MLP neurons of a small language model. Each row is named by its layer, matrix (gate and up: input weights) and neuron, and shows model dimensions 128-255. Each number is 128 + 24 x the weight over its row's rms, rounded and kept within 0 to 255. Numbers have three digits each. A neuron's up and down rows have the sign that makes its largest values positive.
A block is one neuron, or neurons of one layer that tend to fire together. After each block is what it responds to, as a language model described it from the Wikipedia text at the highest values.

L6.gate80:108160108137122159107133169116115135143151118140132127091118122131104104133160093120122108113155109097115129149070091117121134126124113131145152125084097113137121130145120117110120121130140081118120100132130129085141093119127119081133133116119151093112132108185110112110113104118144099145134066084098107143144113124088100130121140154168147126096166151086098139117124126156127136135134
L6.up80:141178147121156126131117125128122151132132137117082118050095150099123102113133129086078102123117115095128146119107123103133119086130107131145111152115061100126135144125179105143143111123111134147137112094136121131125162093122140117143135151071157125149116120124154093132138149088114128146134107084111125167132172163103137121168159089115157093117122124100129170134135120100141151111110
L6.gate133:129094106140164123106150097158165138146178113119105096117066105132116135122152146072115111155150128087185115152112111108160163099128168113130114134098124159132149132115146143147132133147138147141135096114117170143146108134160123133094098053122188096104148107098186145139126111141067135119144102172154107129117131136105143105153086110173105087135114120146101166129063129136099178117054
L6.up133:143114140134110140168101115143127141141118154113111124153110156111141122165112134097110129116176142150109148129148107105134150118112142143122132115148150107165114114102149123142113101148101122135101109083117170130129081130166102139153121137106152143132138136136105168097139132149133089131137135166103085169118059172096142135093120132124121150148068126138127157103128152133135125084136
L6.gate162:159137118133126140092148144095138089127123110125146084150125147118124158140104072101154127166131134133129122173118119113147137128153148141108118098103106107120125143150136116085131104115126110137128129135105061122131169093102119106123114156119101135155131133113182146099078087114115160166122101116075092171159093137142132130161103104102107146135094135147147088145105177106154160149139
L6.up162:123136145156094093104143133129133095144158129114122126151063132154112151156161143131110139176162110121157113180111156119066102139129161089091141130127131100130113130104141137164129175088106096154114106188121105129116124109161156094135128107112093105125127119139130146139118101152121137158129102151101143127156138132107130139120149091137105115114116141107140112080076148088170183101114
L6.gate318:124156156075104162126153147139143146140148097088102107147108148105127083098134110084128118134125110136115116145190117142125122124134103121164177097133160144134124144132132122080101114127138145140134138144113126142124137112142112142146155126108129151088106151105106155109110128127092101115137146104115134130077140103104158168162136157125116160156117098156100122145132144126123149097119
L6.up318:140159098112151118080113141100132186147134121081109106097135139164132131086122113122148142098116131135116121090137117182127150128126164139121098138091111116112137134126121160122178135099122133122124105152130156091133143109107158133112127131073149103127138131120122099098083102086106102161116096086115106133093157113137130107109141096157137130165122117115175141137131100135083118118142
L6.gate361:089141158125157148134149122143132105103126085102148117131103133127114137162118139080151114120124105176144091139149134156139144134117135110109188127149138089119136150136110129148125099137115089146142115097087118136120104111125124132141132157107140154115153130119101100096074068130159114148143121069112134104138082163153112125135191139097119100121104146117126181170108108120132144125139
L6.up361:154151135108145097122089141086123131115152114100132162121120134139110147111091162124161132133123148076119138130108087118101128132169100100160111090164099150152144177123097119128175177152127113158146143128093144135146074109165123137145086123047111197155107124127109143117120161126145157129140113088133136087146145151132113206099155150103128091134138161122152106105141159166139145135116
L6.gate611:139109104121128136113096147167135135129132132145168130187079183125138148106117116143168151115131125149106125125095147136109169166146127127135115165126109106146170120107109107095128131122127075124112133078082127184124113155078152128096153136156142183090109110147143115108084138156106117119107160107129179152104123101159134216132151152142093110088100143104132133120137135132122097109187
L6.up611:128104090126109146143157134133141110087099159061162097138085151168154094135131139109110130142145099123075106159143140145103114190190101107100138103114137122153134150135127103125161135072138105098138107127124118119148128103147146120095088113133128137128148140134157126063099100133112194145176093139108083108113156097143160138126104111129135107171144130133167165109133136111121105150143
L6.gate1354:137089109119142134138106125137126153131147169120125101099110150143151142102134124124139133104146144128164084128113082107107132149132109109149158120116110094126148170154128176126093146120128094152132085160132102074105110154131096146141170127134188142100115120157126158121117158150125140156098110101084151110153136176119108132125145114150078128175166087080126116136141136142132101138113
L6.up1354:105136156098156201119141143124112135097140092190130129088139114094127123157103112163090137078146137126152112174124093111101150112133162113136091156084131124125115131104118150125119128148132136112119160123147158108144117109119102136110137096076131100134111145179159124141126136130141115180146089135132121156081090156158106110132146136130126139101104105111095138167130130138155088136108
L6.gate1413:116145117106090120112158141131123173130112130136164138168104146103166161160131132098118105147134102156119131138117081131133077104100135127145158124126145094157135147133131172101108080143097061183121085120112179149099120132140138109090154130140154127138107111149124134094120096172125133149118149106156144116090116148109121137112193112131106128109113177094162131123128168119102081087130
L6.up1413:137115151090118155133085096141082134109121124064113129132136123131123140097089108175124096088125118114162146150116103120127166139143112107134136100125118102113113140096092161133140130151118163122137114149164140103143118140090139137134106106110135168115125138136138174120124129120099142128149130101073063136087114109142121083166078136114163119133137070139113106163149119083129092155123
Anaphoric collective nouns

L6.gate297:127105099172168144089161140139118112093152137081121158147126123106097094133161158152121118112119131143124143165113080078138136137104142079109164139137091138134135157171130153113139136131109133117114157104123133130092127126150142149084120150159123120093121134144124140138139127167138141133134104139138113135096130165104122108140155140116111104125091166161141142127133095118154116129086
L6.up297:140117115127134137121124140130135121048128173110150088133119121144140145158158151130108086087127110145105151164119112134146161128128164131153135112130122118154100158133151145143134127121128117108146104154118086150153119132138117141140114115174145135117142131195106137100143159108124123134150125131108114130078091129082107097156134145099167118141095116128167127115132131094168124127145
L6.gate358:144119143141141110154157114154159123062087088115126080158148119124126134178140123066143119137161088140130107125105156116132141118081114126120099161118115112170116103109145113109122116126152083144119128096074100106112141140131088175144119134138154090186111129118122134137152158120116105167170123096116167117133107125120114149156136129135143125166085124168074114103119104148145155105119
L6.up358:131086140126154125141146137134148123129129145153109161149118129078112103160111206172149080108161079138155136126136116064115154112165089100123171138136119172152104179133137138127174137118106123127148114124132156167104128137130135150127138166112095145117133115087141144146105092109071118140118107149112162125133116122089137123118128121121100155132113138161114146142142154142097114118113
L6.gate496:087125144124182141062118130167126140161142157120187158086121149151130123115157152156116128111155141159111091127127100096118110135133136109142154181128108101144108187109116136114178139137125140156124076125115097157138126115104091148094127161202113097176122113186140163141109121095128111127108156123101112127128123135133108082106138112187131119145117089127170161154152109114122136141116
L6.up496:112111140116107159146147154141094144111159143111123130174162161138107132125128166139137124134111167132122142127141130125142116099185153116083123124132120126134127114136101162118153094177127203130115142147068132145134133119107146151137168163108116095173129133129173161165123098166108106137110119108109139141090145106129155149148084120143087139159104132114140145116153114119128120141119
L6.gate531:086112076117152111126142122080106094141112147074134067141115132102143146161088159157116115063115103107120153131151168148138122158122131156122143140097158128139103101146156168118123103143161166124116085140125106135124065104148109152132099083104147130121078124105118099142121157100129132150119103117110118104095135129156123075124121118070088153148136133124167152127101119113119112117173
L6.up531:129116109128134141152133155144099115129081114068129144130112123136145108126140130125118139183163123167146123139147101129158134122137142092104119141127153108061166118127163118126144136141155123127147110122112137139110118106109135160146135155115138162089105106131098123116144111130148133136145118140102093125118160174087133117135127071130092135119141106160120132160059122117116136146137
L6.gate763:131082145119178138155144103131172115133187148157084136126151136151104093076144171133159091120163120154101102167145154088161145127137134154147137097151137139159157133106171131093123154077155146110111111145130089133106109141129108136137090089186101124127131118140106141129146119098123122135134076082103143159161141170131177164127098107117114114108136102159151118126102156135149124120100
L6.up763:093138156135167133116161105139090146090156103088122080181133163157124121141164115087110112159184140112110130126122147126122145089127138118142151138138111100166130088111138123153114129071137159116111130141116127083085116118106064137098103140128111114120150106154111143151131149187154130143111122084102168083101135131120149123121162126114141130143092122106173140139149187120126137098147
L6.gate879:121102151127133126106126095146117118138103091145126111155118121115110097105142095131120157133178132100109111142124138094117157149114106130154134101147107152165132140156125145134090127096105126137177125104099160147107106127117104152136100122119130136112162093111147142141167112106132152158108127148100132083158118153132118112159114147148141151128113137145132100103154120123127106103082
L6.up879:104082091138121134115131109120131113136146146105117118116115142114083085098130091158107089205111142166113085130152091106186177164152107156147144087147096103089139155156129135104096162151129147088152120135111113094103106131107130128118100130163122130106153122155137157130093148098097083126107134134103126115131126124104153111177132124086130109166137105143134092124145154097150085128125
L6.gate1125:136130114097084160158139043131142079143145123147080125144179180124130137102165139118160104135148128135138113103091175099130134137127106135084120158136126107101119130123123146081111120144107153114110135128141086100128115160080104109118106129173118129135108108107159152097119161129104130118138136123084161161124133113152106127109080145135101171109117112156123123149102132125149118151122
L6.up1125:162156127134100133130111104149137118132102138101121113137151146144107118108128178111166121105147091117154119095101149119159150174125127150115133162149127108098094123102132145114142120095177086093111086079110079085099122146086140140126098141179101112109105129108119156160110169144145173095107137087123134120109147128132140063100094155137125111126071147136124113114105065122105124092124
L6.gate1138:121094114139114152130127125075153135161118160071120116121097133178133141132167167110168103133104087123127107108093152116160116128128093103094089147159124095107148135137149109101202173103152138106111129122115132162111110131136107146142169114156108143153149109152161105130111110164153125135135112111120166126089142135152102180139137143109124129104191129112147138136091157080139133130168
L6.up1138:174105118116125152120138092128119161106147153157129117140092169106131123105133120182138114098133153139135124144137141127125157090112118151140164162138123137082114106138077141101143128092126124154107134089142081139128148093135177127181145142130153096130154140128167147102128157123132133173161154094106151107136133082161142122175112137078138139139121144134139127170108180113115126140141
Infobox and table separators

L12.gate912:155168138117140101096095098126122102140121136146111135136123179114167120041108076158126123128115089140128067194116175125112132130139125135091098101122096118116176140120152154113169141120149115140120094122098125104118125125102118158122086136139113125134118119115122159125121153132142143134145120165114127166105117104165100152111147137134135149120087135142105134131139118129147107135146
L12.up912:096095104147148141127124177104157154117127121135112148179079143121131152158166175111120129143167151113106136117132124110127104131113125112128127145122104063137120149087114168089121149120115124148129140106116137113136104112142103178120125124129148133113159092122137123148111104126139116094170098106126095098106144108111081141116143115127130150152173126095144133112064121149133123136123
Stat-table cell separators

L9.gate301:107084142127130140094117147120129139094092129064120196128092119089158100173146179071140106154184114137161138182102138099114144165162118098099216112113087138164114130145118153099100108118158122140099129158074111141116120134097119098161080140097120123184147099128109120080114116110118153117140106115110107132110154118101109128117154140185111085096138133139141125111152128119108110144125
L9.up301:098137134103177165144138129134143135099103148111148084164133111121092110114119124132156102160130111134104145127129189107112150113132127097088146101123142084135108125143184163110116161151106107146120162121082147151147133129133117135176116116127079119148121104119129177132123124110118168133065165099147130118121144140089200110109136124149157106169159166142137125114156149139163128102110
L9.gate437:129114105152110120094124134168129142104126101166152091167129106128178147136157164127081129114135111102144118153137169112096131089151103123159116154131109112149168164140161127101094126162128093160096084132117130129088153122101155136088104125144122130130141117137160149126085111114183177113133102106078146152128126124132107115110102124089146095123132133128148127114133105139090179118121
L9.up437:163138137152143107110118106131159142117154134138124121123093124129129098103134156128168090150145161136140130109136122083149150132122147145137134136106108164137182124123154130089164107138177151112091120132139080152125094109145141172139110110125105133120117118089142129119128130138145131059117184154140113099158098140135091153115120131093111162121098172137127154147141099126112099128081
L9.gate471:081143142062132124141135130138145130092081135112112145092117108136178123132163160094131123087181135138142154085131131101116163129123132073106179158159136119160109141167135142094151123108090103129114146109108164153122090162112057133102116126130149134097126157170142126166133138154130112145089134180136169110134090118094115146134131138120147130140110118094150139167126116129117112082074
L9.up471:107122122056117131100104139143098119107108139116098128116090193095143093131158148141129129157123086145181143117139104110114134106182113107089136131121138150126099147198129158134099112144103120119105141138142142142102120170065155114086117152135120096100146101114156141155094126149166088134112150168090132122127132106131153130160139107127112135140125113117133141100099126154109123114129
L9.gate827:156108158117128117112114119141154132081103135141141142144141121138104097108103160120142140096117131141155115141153124099130126125152093147136165113150158164138128101102151150120166101095104135109134103138134122122098148145110147149090103097145107114149140141082175115099127055113097123134128149087073161105101187147158131109138134116161124151164108081119141179123128104118128118112097
L9.up827:167206125114180139106116045146109124133121169159133121106130178095114109112114139108140114142172102114107140116113126109129120154158136142119162156108106113114138110121162131134166124104126104096128108142109079107109144189107124166123136133160148161134126104120160154130131094134115094113135144085101183154098123124129160105163115119144121127136113106143173126147135123154150094081136
L9.gate1146:135122141151153147145122103144134158122138153151082133125103104165096113107125164139127081118158126127131093165148099129147135107147164153129152147101146164122136168127121136126168132133107153131132132117124124094102122133116133179124092108114075094107131092128162124090073096135118133125105105109123137089144135196119179109117117112097097126150108134082107120106144119146138110131095
L9.up1146:149116146161127154152108133153088142121115127125140095074130112140110132158157139125120104150136108143103092114111153130116102146103148156094117115148153103149131176121128127099168104111184141126120090104130100205126121107080156135096103157100103099166131135087115146122124067096131113140129135092146134151145170136108120163164107138090140123114134141122126105102119116141073139137124
L9.gate1209:101144108114144118081100120134130178128119139144134105132126123141131147149137167132154094119123137114143114132141166151085101169129157161079138132099107154175131141127168129104089135114123149207108134142112144156139121120086160129130103126121132171160124079153191127134143121140130128117155131129136163115148119127106133139100156066117162159154110138141153198108125118158083110081148
L9.up1209:141144139100099137130089136140087157146095134157154150099132092098144152130131141121141136096104094124165179138094110136109078088130131132085163127131114114137108109131108148127132128137138107132096129154071100104124124108119134061122113152120151150171114105129128058110153097111130117124129115106105148142146105134125105122157110138093146128105168117093092136095117112113105138153126
L9.gate1251:136110147133122148136110136120168153153103102096089145130136164124112137107130210121123132140177104116172106111131094098129156103129113140138170205168134119127135117117152133061160101130166097136086137156145122162095089149186115115148100139130095156149119149100141118087131113163151085095137153081103181115118098145133113109129116143138150106149114133109104111131160096158147130158154
L9.up1251:103131182146134129132111136141120128085105133152108167131138142104119113096190109158163116121111068095107093125134147120109143115147125141151120137121163124123099095101108120131144137120114146118145088125147105158075121157092121120105148098156144118126104122128156147111171138119076115155134112138106132125163122146110134096130105145131145085162132102076146126145122110113081110124123
L9.gate1298:135111129124109112129172146107166163137134170125148130148126161104087178104084142117082127117071103096155120167127114107158130138135107115108188101101161165110133134142131126114169109125136123121145071114118107078116135174134137142130094123148119110072138122112141132135110103152124143126102126132107135130161131114125140139131120079152161123144119117138167180132099153126131140171096
L9.up1298:118100117139127136094176138107150148119116169134135123084086131147100101116091164083098120122098142161111139118141156139136139129146146181116127142120081119153160147099126143131096166117129133147132089169155079128134127138092140152167114125161164140152122143131106148103068133111135161058181142149125147135108132126127131141179129140126150139117138079157158134124127125111140099174152
Table cell separators

L9.gate147:111145142141109123137129105140138126086145153135111111112151147135134117127172100108112127114101101104168140142130105089128148136142135125157186214117133146139115192087113109114135096133126121151147130105123113134145141188139182121163141120142132123161146106108134134111122106130151155138110097138110155151115160134134145105094117153099109174134110144090076143113083123075126139115124
L9.up147:133170147121109149095128135108122144168127140135122112118127137112135181159121115125097127111161075097158182137128080129148136107146124143117121123137143147128148124119197150109144145155137135134078132178139167131130144139156121132129134093095065107100118167136106137139158131117152132113093129157120084148118192147125133142140113187123140137109135102145108135109113142099148147082095
L9.gate309:147113102165107122125144122152140180125098103135120154104116125118130107131102130114115113105134109100134102114114103117164159150121132138129073118098116141114114177079134128157147096175156151149163116107144147115137095094151112133122152127097148115131145107107134173108146095162097120163126140119101121138117122129120135117100145148129134169109106120131112129132078146114113126139089
L9.up309:151132117132114124171159129148113096158107147120149118141127146069146165121123106104107148117135090097112124128099095112108128145114131133119093148125171097143121124126138181111096089125154123154106083128132147133117130130143102150114144127117124091126133171137129141136163145185101116111120125096118141153105123107125129158100161090092122145160062105159121133117118141080135155178113
L9.gate536:116130127096116105114115120144146126096133149149124155151098153172115156113156125129107097138131114111163125115088127130074154102138124126126113167121109147148146198118124127108157077135125122144111160147107123165108132130164132143114126076147146143082139072091135113134143098132147146173120161129104161127123134168110126116129148135130150129122108132150154096110114133154134175131085
L9.up536:067116140120105144108139128149160130103147105145107161115103121162131179125134093133070128091139151120128129104065139131075104131139123091157117131119114159149132187138116118121155092161128140148136126157129138142181117105126119134102108095098166164090129160139150135127100144107149144174139151136118111127124119155071150081106109172123172181098141093148189090116144110117125115139108
L9.gate913:069107124100150129167149142113117190144127098165131139145126122106116133141190126152135126127131102166140140135121151130100144094119146183141140101160137138131181149144093142099139146153136181141081164100138130148144159112129126097089162110127128161123125136134129142103143101126143118110112090138113090132110132126144126167117137118111151112119114119108108141130147147096119172101095
L9.up913:119160159114176171097092143147118148100116127094125131134170134084137161140123150079140114144142122136121098103138126135144121177133120172118129111135144098165113126129092076146137102108128148173111144119124134151148167120167169154126151133076157140175117130091121105088143141157113106165142143169149162071141141136138141128100148183109156140132130084132131132093131114167122143105120
L9.gate1093:118111133131159095128090145116087170128147127110151109102077148148130089156138151131158107132179101141157121166148112137125116121151116132122112118142137109122103136128132138117159152111124159110135114161128127143115081124118186114095123145124138125143141126099128152129105146133116137132124123113106109134091142109140142166160145117089111114122087149114150143125098153106135134145156
L9.up1093:119124105113157090140160111138107139108186098107121127088163158136114118116170175102105116095125094145145109108093138109165106164143144118113148136171110122147126148178137116155161113107121150158134110130121102122118137148109128170110150172125130100135123124118189140147124128141123144154080177128157082127154091098089147127109153123112160129095106144111132138119142122125097150097101
L9.gate1354:103108122120131124144127142102127078131129135123109146133136147130159143065159124172129162123115097132117121160163116106117128146136125106139104162126166156182085131072122181126124114114163112115131141176134128107090099137167105118086104124117138166110131143142166165127119123137077142123152112148076145154081142156142113139130143115123128131160123117103150096109131128136140133164134
L9.up1354:139154154141079132116132092080131164131134162103091101121132131122067127134169141123138150106141178151131129131160080115120155079096122043093120098151133105115122168108121120120148153102155134115142147117117121127130101105135123137119129132113083127110120124144140123110096115099171132127140118115138045094138097107130086117154131190096126128140107148119124116120145146132144095165129
L9.gate1355:128168148083113095123149120123130103095141102087101117142099140139136119111144152131141167117127094131156123196103124106134173171140122149152134118140146158129089105157158152139115125134099120169125095120131140144129142140158160125103099087108086126139135144130124158128115128132177213093114104106132116172121158170117128102154108121167116129101092073102142141097100130105120129115110
L9.up1355:106114129113105160115081113162165127105125088117127131116138124119138087151104113088145134126121140120136173124113117114117137054140126169155146120147152145139116176141117102168127097141135166171181124129140130121107127140166162125149124149117137109130144121125106149122142091161090150147084142112123091159120093118147140121118127143105115135081133117115127120109143074131125177135125
L9.gate1480:157063132117147109134150143155090129104133089126101143115160107144095139146165144141131071161138183140135113137097103101135124110116108105116079075178122119110143122079148104115112142123151151147158134130122181106083135081144114166144142123127137101112138119121109083102209098125147075153114139134108127103157150155132097131076151166141153118150105162126116145167112085146144123135082
L9.up1480:117136128135122132141135162157118169157101113115140149157164156093137124108122110126108180154157142118145119092108113104143147131174111081132097146142163103129146127130127154093120135109158152145155140134159131175119125145148120127156100152101155157130131133123121121099097119136118181132142129136113142126134152126162140091146135147120113131145096138138116098112158142157115117067151
Organization/group head nouns

L6.gate0:115149147130162110110104117147129124131128074143117147136078130117126115115155167121158123168089159169170111107137122118130119123121114169163139141130095120104145144104119119191124102131103106085142098124159144122100130098147147120146152150080125118104123127106133134084166091149169181167128148138129159132118131108130131119137148104131143121139124144127097141120136148137149139106103
L6.up0:093117130086132165107141114119137122143145124112104144093137117151134125146142159149137112153136148094116101123125113135146075136131114155132135148177134100116105086142079110127102167141131130086102133137152128120152133115122170113126126115149127102129126112157118150131153139115153138138147161139143151142116103082135091130152144149122121175120158102127150084099158201121111134158127
L6.gate362:109150109095161106130131113154167135115149130122150115112109147122106159084144189147140112120101117075119138121148094147108094166111122137096162162095141178153160134131123151148169140100120159148138098127120144133127140102077154171136120092119079155154149155115145155168145076154156114155095134138108132112132132117134110136113127198188138122118117142150126127136097120153119102111144
L6.up362:104135138136108131173087088146136137096133139150120100130161129178127115101120136149093128127159133123129134079151114120137136082144137162083105151110149141162114107145097127146131130158105164137159153116111119102140139130140143086089150088113155105114136109096130138151158127111161116128149149136143099125156109115123160115134113161145110130122180133141113116119095127123094103159149
L6.gate607:143131098135100106111130124175149182112133075087176167141123203172136137090147124137141168129114136100135126133094173159139111125100106147181120130125127151148103104120128111144160149151093128082143108125109123104109163131124120127153132135103137136112131116120135111122116128127110105088135132087144159139113161123149132147141167139163144135152122168123114140107116129123115137099191
L6.up607:166108125104154101100145068126107148131143144148113082140129132126114120126121173117146117107133099095120155177167117126149073185148153129103176126130131116135108096030111158134139137125106120101140132089122099119133084120146134109110136145111139139152135102091112156075142149104112143138126160071099108144150088151117166139166095093145143128129121147157124142114101158120116109075131
L6.gate747:112113107135115097098118112151146151144157148122116129089107109137165163112077173124107133104097110099143165135132160114143119121132141156074148114154115154144130126127123088139127132105126115183102107093095069117160162134156181146086096112096116115147109140172115128154138157163100118154158148112133128112161108120153128123152111112132102130104174153082163128156139126133148133135143
L6.up747:142087109214115132122129114153151097124125129140123132129110127114107123118104109141134140107144118129153160131141178132170131103140095137114111129145125173141154121185156150124147119120135143115083138152162071097094105126115144144119135122158105112126122144112111131142102119156134119070155134082095140099131088099146104102140172114113102134107123097097137104135175135155158117157145
L6.gate776:145176154136132203093140128120159109117126134129099142130149178123147133140118123099171128137133137130128131070135152114176095147126131157105117145132096114076152092139104137115130154118129142083122142125115123111108138157086158144093113136141139136094118118119167135172149141116115117088104157078098137155166097106123167161158162096111101125138129167116135147155126128090117118106151
L6.up776:110118128119143088134133142165116182171145140166109130130125118142109145106105157080156154092131119167125115132100097144073135119168100149102134133145122149126135102103164122129154129114111117162094163126152117087150199095094133116130117113134155152127122134092092123098054117128130102123132126114107080085162145138152133120107127101134108126130107095102133144147141143133129161083088
L6.gate1134:132149100119154127148115103111122138197131150096085145096099174110158109116143160150140107144114129124139093117144133105104087202129102128186105108092163138131158154148137153133148174138122174134157130127130176119111160145164149165135117120140065143138134086145143123089088124179128133132142158156128138107125105116096138145112129119139107097131133111138131117142123142098132175127125
L6.up1134:115114113145103127122143103141138117150146137102101076096125114145134170145145118104163133137141125133130094127092108160155117098145139153118053156118162154064144129099160102120140125127112150115141111170081128138123125164117110135153092099109134115127125138125114160144121123125134110141119094134109100085111163123132152131137146120140143139155133113094129110136086122166153095133133
L6.gate1150:114146124118138143183111157126102118113156170138148134128154172102125138134089150160132141153125106136162140116078142092097093096160092138120126125111099180080109164128132050136141126088124098133130151128148173154089112137138162095170135120115140139127145152124117109119128125116104090171103121138116138145134105147148142122119150113151146123129135105131143065161121098165100134163218
L6.up1150:132154118116045132075153106120141130126148116128099104127133119184134155076149140188150113101122142162115106123156126122113134125118110151137170124129122124103129119123103118081126180111112098108135145170142111118114164118139108111095107108163143141103165095146151116134085149067111129149116175116117095162086106122112141136109172154130114122149114117104163132125150121107156108095095
L6.gate1246:136126153112084132172147120059146181157145102164150130135101144160138130131158087132150142120114116123126120094141155120086142119152093130105133142118138166122139116114116126101130148153101146174112112108136140087132124114144120125100149118149132167124138118138159140138117129154125096095132118153115118109071129114130115146123167111156133095141140095103159152118147107119119121094123
L6.up1246:140101113087135145139149095153118198136100135132131144127112134115113134139084107128179150101117125087130102115098120156113141127105102111089147142128161164156146155109135126130167108124140137139138180145086128098114146117133095173089107103142140141098132096149130179081125131145151124153121166143117126107113159177112079142119101076146135150126118120142126097125106106126149162159110
Word-completing suffix pieces

L12.gate613:138124111113122132143146118100133146136081131126150145111123131172170124105123163136149134173127124151111064086137159107074147153124141122155111103119128133152128152138112114153100154139140143145120142166101165157124089136121146079134094179184080130130144100137136151112143170134113119114160103144085136101122144143140112167114133159151139180138151174133129118100097140161193146093102
L12.up613:124140091148099155158114117126132165134139122132097136126118134169132130114131114118117123088132129164106127087114172132124124101147101109120125139147160144124166114118139145107135100126135121141129087128128107128139146119100119108112100137178140128115124121132143119115117047112133114098114145135137079117103155119173118124115148177119136129127116127147140164119119143146182124140131
Infobox field labels

L12.gate766:092141121115114126116159164131154104120125085096090121114136148128110157141106101144155130151097151137153154130109146103097114123148111127138124166163153113146121116105153139103145108152114135138138134101134130127096101106138114107124111162139127149118129120117111149140145153144133144137118139083106161128109153142137165143124162137124147119106099106138131149173108154126104107135107
L12.up766:098145096104158125100106101121162142134127136112160133158153101131141142116137141131154159147100147149167127172155118121125133105153081093124078133138095119114128119144096136100166141139111124125124120136114138103114143119092140129118157141161138204118156135088128090130095131183147118179101121124163134164138121151109154150112098138173125196079101220112125127101118129113130105123143
Pre-verb adverbs and particles